{"n_layer": 13, "positions": "rope", "bias": "all", "final_lr_fraction": 0.1}
MLP neurons of a small language model. Each row is named by its layer, matrix (up: input weights) and neuron, and shows model dimensions 298-447. Each number is 500 + 50 x the weight over its row's rms, rounded and kept within 0 to 999. Numbers have three digits each.
After each neuron's rows is what it responds to, as a language model described it from the Wikipedia text at the highest values.

L3.up1290:469528372510452547489578506516504531566446461595527514493489487528464489538495491488531529526566453567497487507502502419564566553554538519533445487458484502459559508429469459518564522489470499460584459442549581458538483548446387380498531497491523532497544499541478533468481435515555530485553569521542512500464525464529480489506503544487578485520508521556538620463565478456470448575509572389490560483499505453526595470558493540552479458500473434533455
Description: Mid-word pieces, number separators

L10.up1489:540518473550484528577471559497484410595387532493453446451507480508483487393548510479397572473473458523598462515554545517508569516448577431487472560509479571448514537425446501449449572529461500560417470553449533525442490557543435482543449483509539453503539498490433547576464495527532512475519506500462550487503386446544582417487544505552574525496437575566482481502455536396465491516548451552479457530548505518539549387521541458545542482546552470452460
Description: Word-initial compound pieces

L9.up608:536525542578494517482481524545458490547626406461469465532461550482503466431529563512503459505554544466551492540522445475544503543611473509462478550484469573504534525464451540513546512477414453459543461631433450513527500527455406475390607573465530483589489487577526539408522436528493561430596529466521604570510497393502448480486518511499517594487543426424442462439542497494458527540440483437477564472590550538532427430483479401465394450459486489512526
Description: Word-start subword fragments

L9.up159:523466517526495456548396487537411508545569412502474478469578521525571469461571509516483425483434523507520428540435511426526428558504515565543523500509481554473467540515533566451469493475344385439517424569410526515541472536478526499430522606605437393582491517505602540424612512576546520540520469513424496490495552463518477553434466509544484449496467468528502489444591494579542500410546446431527496561545461458528558523516588468465357434558537471509612
Description: Numeric compounds and table cells

L3.up1322:418487587486518448583509487480497507523536556342607471481533569585467471534545515499455632481585389466486446405476525576451496501478513499534513458517481478559590511501532430531467614547492566502532552522573468492523433504502423506501586428415550487508578590573466503490481387585502481470482498475482444482462456418523412524503507444479542443475454425526424546589516541498479534558508425506565523530611402631472508516520488530436497530471529465497498
Description: Foreign-name word pieces

L9.up1046:463531543660457438570444475453537475599540557441485555484467508576405487527437537534482606367505485546426509482452506593568525493513569465548493478435529526515460588489500525417502539473508487567433489486522564466564517546537497464489544414494469453482403554575513471534445520572525410509560544496581447487475369589440443513503557624475492532458503497416497478375516507517522559462510593576519598477486496503444483514588424575377509482510483460430473
Description: Proper-name word pieces

L10.up157:537482526521543478537517468496490476435465521419472448544573487526570496520496491497487520526441588494524403364503412351537434480533471515510530444385496445531452563538484487588524503516527415513464502439488503519608438485461525457483454455546448514521470530563509587491536363510538464540489450501493440485523540480518550456516403469483489601581459433518541505528431465623571574527486483488501451514513405526527604589525573475556443546524572554541493
Description: Repeated subject-name endings

L9.up746:483433510483519475512537441499534502495459432509475503450563434469505463422447507527489554496480471536587499480484514471530567472461471464454543454583450553547431513577526493478466421413505481546598479466460548485463453538518533403520534569504464429487523517511448514535504505564514535487538565679538489487451486433475490459429478545543561444565465439524458489437454593560499583602523421546512500523596492526530541583517537474428470495504543537494479
Description: Inside creative work titles

L10.up461:475520504571582417601402577596461510568502497439538572462429493547503508549482542516560569566466451540425513402484451520589544468587525473592457547445419506519485545463542513503492488512469495460489506450528441583533443591556490524566489471522440516505519515552444482485486501454496563519528487474541488502452546460433472485517513502512489520577516480485487529499497510576596509556469511471490526467496584495489528519557500559579481444518450517465474
Description: Mid-name word pieces

L9.up174:559448522583515491485521477554456442538485515506444584475492591550381567486550401558485565426501393548505592506553545502564487489538548462538474543554492516603541552588479567594586443466496490511485507510452581486542528493475450497503508545541473508445427525549504480400480484484536470397444543558423476508495565514485489393545487568462513502559457500415603541566441526561495438473399396436466548515546492578486453468432413447515435442529580564527581
Description: Mid-word pieces of rare names

L9.up3:428511520575499620494427600451516570507520465513555457474491509497543512437427528418471469413577396584532443402499519546573520460546501464544498489522450434495633482518519454453465528530534546520558437502416455544495503431479470462533500554483460457521516474548519484497524455497586570596610497544434532455463505458420470529416466482521521477524452523554496553459529620602481526515391541550474569535546521489533559458489471480442526494519469549423463
Description: Split word-initial letters

L10.up51:470534455501546534478587510460481496529659508508484502438473452481490444420510546507444464512589475556537492436503458551546524568605435542505553432391498503496547456433444458506513477489447441549544460611490479529520529543581517532429555490452535433491443432541426535472500503533533590529490466497543571525460488468582487458400438515549533500451556506521433494536505488523494505528494510492518523433563501590479538462548484456375523534527530480496464
Description: Word-opening subword fragments

L9.up390:511533499506534530573502555384462420556463470421372500464527524590368501468485535530477500533415535475549469501506438521527506539481651452453462547485459498511564514488491566553465535466478486557419448527370483464494539438522530473506518528567395518462497572520455549491446443568530422436462512569507446493507448475531506471558482522548459520475433570459645466404478462465401555459544471581393557578553471526473478528508503555500439555505553495435480
Description: Mid-word fragments; area units

L3.up207:470530552477540464530580540470540468513422492402500449517485526586472564444495475542516684446530553454421494489400409593498468527510499416524522443544484524568513475472482503557494617499466463539547536466446446527501416491483519521497564494491558485505505557571436533525545394492522492459491511572530472460472575389562408507505482459507523555518535493411523486576489449528515535579538491470612466524537428539537443433525532460417413536505479550450512
Description: Final vowel of foreign names

L3.up931:508537492538465524535498498455440540534523490458582554543461524467559501463499419530497479492569521570625478468495508474529613545522542458558482442530518653522562559480520460391486464494483494494570399417534526547532475504549489515503532492517519528383598525536473482392484430581520542581530422468513544552501396313501497549505486501478553499447528529540490459540544468573545557577432489557591483470561571429530585497470388421473456537410508578416564
Description: Title and name fragments

L10.up1487:521407508459454390510518544468469505509420501531489438492494483530556585501626590555434424504462542526462527477571484426493537573504445555479487398493476508542506431509476504561536470477486355458453467562512549565483485563588616549511511547574395553543533523499567489531484492555464461528513449515592527578517529478610509487453464495577504459491451594595397469383556595501551584433506526408503469511422479480536550459542488529436527458484525471481470
Description: Sports results table cells

L10.up679:530480580616602611518603526533536489465545442410466445560560557503482489562484418509470611491563457536521554512496520495579495597569509505567505458464494473610527515522438540598499549449528553545477553479437584468532516521483543471488503540543427503430486520602503463463515391519582456441433509599480441542577516457441575388409473581536564454527440467480516611468528494526476486491440498495437432503484469504448474467545476509496476470498530590436510
Description: Proper-name completions

L3.up670:522431483566537388532525483439590439490524485533499590449513518516554514523455519482403540578504502502499399496472541513455556548452587544544510456482491527503427549532475415457494587514551505523573548573503517523489432591506472489508532378509515387488483495514481496463459486491541460507553464545542514520517491339516399470416450537509519485515414530515476534654443519498616466472524391514480497570468500507493631468464435550382543574483505520474477
Description: Word-final piece of names

L3.up469:502463436559530570576485535507364545528483525573486538486431500512597572369486556428527503461544494534555484525511459493541558485472521508511532547414493514497530539463490511450495596465506522519481459415527485525511489618537469465533463518608461476430401488478460549414454527498539552478518574488471575549488422497491542544410485545466525526483533576534374539431513627455481485503517421510534585512548599519510480432564483381491372456568538479409465
Description: Music recording verbs

L3.up1205:517561484450517535557522560484420521470467511414498529393518429507509454543519427567515533542495585492593456371526471524500538572553535443524522545526510418451567479508496485581477570405543539528493481438520516429402506483554468433453497451496436521451517518486520457388559466432512394517529455511542451459483529493615465503527391506503504581461497552485600615551546408543614418629543546546484506487570503529544473457584473512557550453598455569554400
Description: Mid-word name fragments

L9.up557:362472608518492492558487417518495469467495507418522524492553445499517505430475477536450560518596505585445436482488488430417616449472506533536446411450455505382505432554535446527547585515539406533520490454489506494493522502516534494599469434517480505430474527545384475516470512537558467550502491609514541504359394500553491470514426582432546496491499483418505493530430420558495473512470486602493492448545457568444524508504476525556484534446519590489472
Description: Surname-ending subword tokens

L10.up696:505530544583528480553423408570476477530493465468517524394482528559489525531532493450315534482423529535473436586482483459557543597503491500536444622485469463476483570498504433544562578499556463497587413462467447477539507530589541391473487478542499491484544559489561530537507408542560450446506432516489515420470472464486524445485456504549480431555488574502476473493421541415431517418565488539420513479478569573485530524502423521452518499517477558601480
Description: Name-completing final pieces

L3.up186:493515556555481360561579495376519420518463419449499467461486566558390532556484585420507545454571416493550581568412364499475501448592520480531444490528479503534581440517451443606595477413399504459426509482457554454470442557459493525539498573475494544542529595477545473565487414444614488536534530499475444555514542357522453482539477506551444534458462474412470547531565398535457421480473476481495491644650483492443555490494544540524528496497486477568461
Description: Mid-word subword fragments

L10.up1190:546423474427520472556495502464481420419468530518411529431461552485409524429578530462492458486570543456485540579538506452545526473491505527516487544455426507519501530536465552555498514404499424523462550481531495477433509471530487455450470509506394496410557521526581435478517483440550429526533542465553510530465490480538451484582453542513457538501530528435598513407523494513508495502444484523396490538584522457441433486554489515511414486512561555550460
Description: Mid-word subword fragments

L10.up1232:440573437513476381523511521470449469533525500362516516562569571505558429407506556525481543458534529533548462558469439422473508474498525476541542469581525456472420520522473466543501568449547476532439529443551515508497418428503445535532533473462469525473507548518465324515477474578517523600556448512410429539452528525457493579489532561447616595525508492491560561500526583529544431503542518549486551502555514553452523511497490525508498439460508531434455
Description: Names in lists and tables

L9.up257:457483570487572466499448472557546494555594510410529479434538549588527472478587490497521547489540468477487424525484560572479518500515609572498444373511475516474483487449500410510490632505502400561550464566571524490525499556547447500399527463411506478476448568483459470622457428549546458436525537463504503534517444424488496472411526501504454421560431491542520561477449545455572433507520485517459579485436527627440484588486441475504454486436527473484460
Description: Inside acronyms and codes

L9.up1336:543461499561548525530431562531477467563406469488484474533479487535480593464443515563481493556566482501402577377468525454471503541489627524481477563502506599485450524436511514493503500483498484554496568461498518541458524578590512479563486543438440539428541479415420465498501518479522487536459447494454516460441443528500492478579500537465555517439485539648488542463444547497535487477498490472584461516573565472556502381481586429416536533538532519446493
Description: Word-start fragments before suffixes

L9.up1463:508462544559538499458499427502487445537526442466542497506545496508559549456503458449476498545485508482507506516432408526564538528492429564463569462451459535499432490503518503449548497516482535461472530401392491497566554557499428486416503457452507505417540479524515476555503411591517449518475496575432505638520522481524442428514491596490608449586516436489413573464480526496541529482474510490520446583518519484537535519534524437494458508454537496546493
Description: Start of predicate description

L3.up156:498535449480622472541544469507447473529499430495469462520539417455445682462578437493504546451549514591512373443538496371553473578534438475438463504480479525399551490430442456488555478466482393558422444546512522500397582535465565502516538530569486515542472466541401479574479510460531369409555454525553541436473483482541461473572433578535522493530494477496545519511486451499525541561569440593536514430420489463488502620450512486555473596486576448573509
Description: Clause-initial subject pronouns

L3.up1042:454506531548521545500513534492402489515480491490421458485644474439482548367530371516469423502488547508501468523550474520543497410537540513496442504388439456523473561509516516542578494429438495515569441411506491578487573556591472468530575540527433558533523477426486561446487528523526491492468488599466495480472422465518546421391505475553660423451512589655531498499451534546488488487472482466462534520505526518472524425547571537464476412478544444460391
Description: Mid-word subword fragments

L10.up681:515552415614521543432520472485511542555479493533558537457470447573620518455506475339557516495493526427532436420492411504557475507604485484525563511464450520405496440503633493568463508509439496393572428482540486582451432485460349543519595542359447446451566501437395500509444405566563527444538515590494570419506494473465479541491461541449564477463464564474510535493473583508496487505515541438519514530542573511502493480466523572466491560504507509533464
Description: Word-initial letter fragments

L10.up18:437475425579542438530443432443533452481512480484529571417497411511487538523539555547497615508492537580492536504465471527456549505501425485461506445444481489515461417562469518475474468365455461498549454494484459518406450574588530459508534549460496401448585527490419482511540535562478506461555561624473523514557422476490441518416507547526532495547503446533421528506456545504547540541494443527489438530470483566483570593564609490460453520476554599495526
Description: Inside title-case names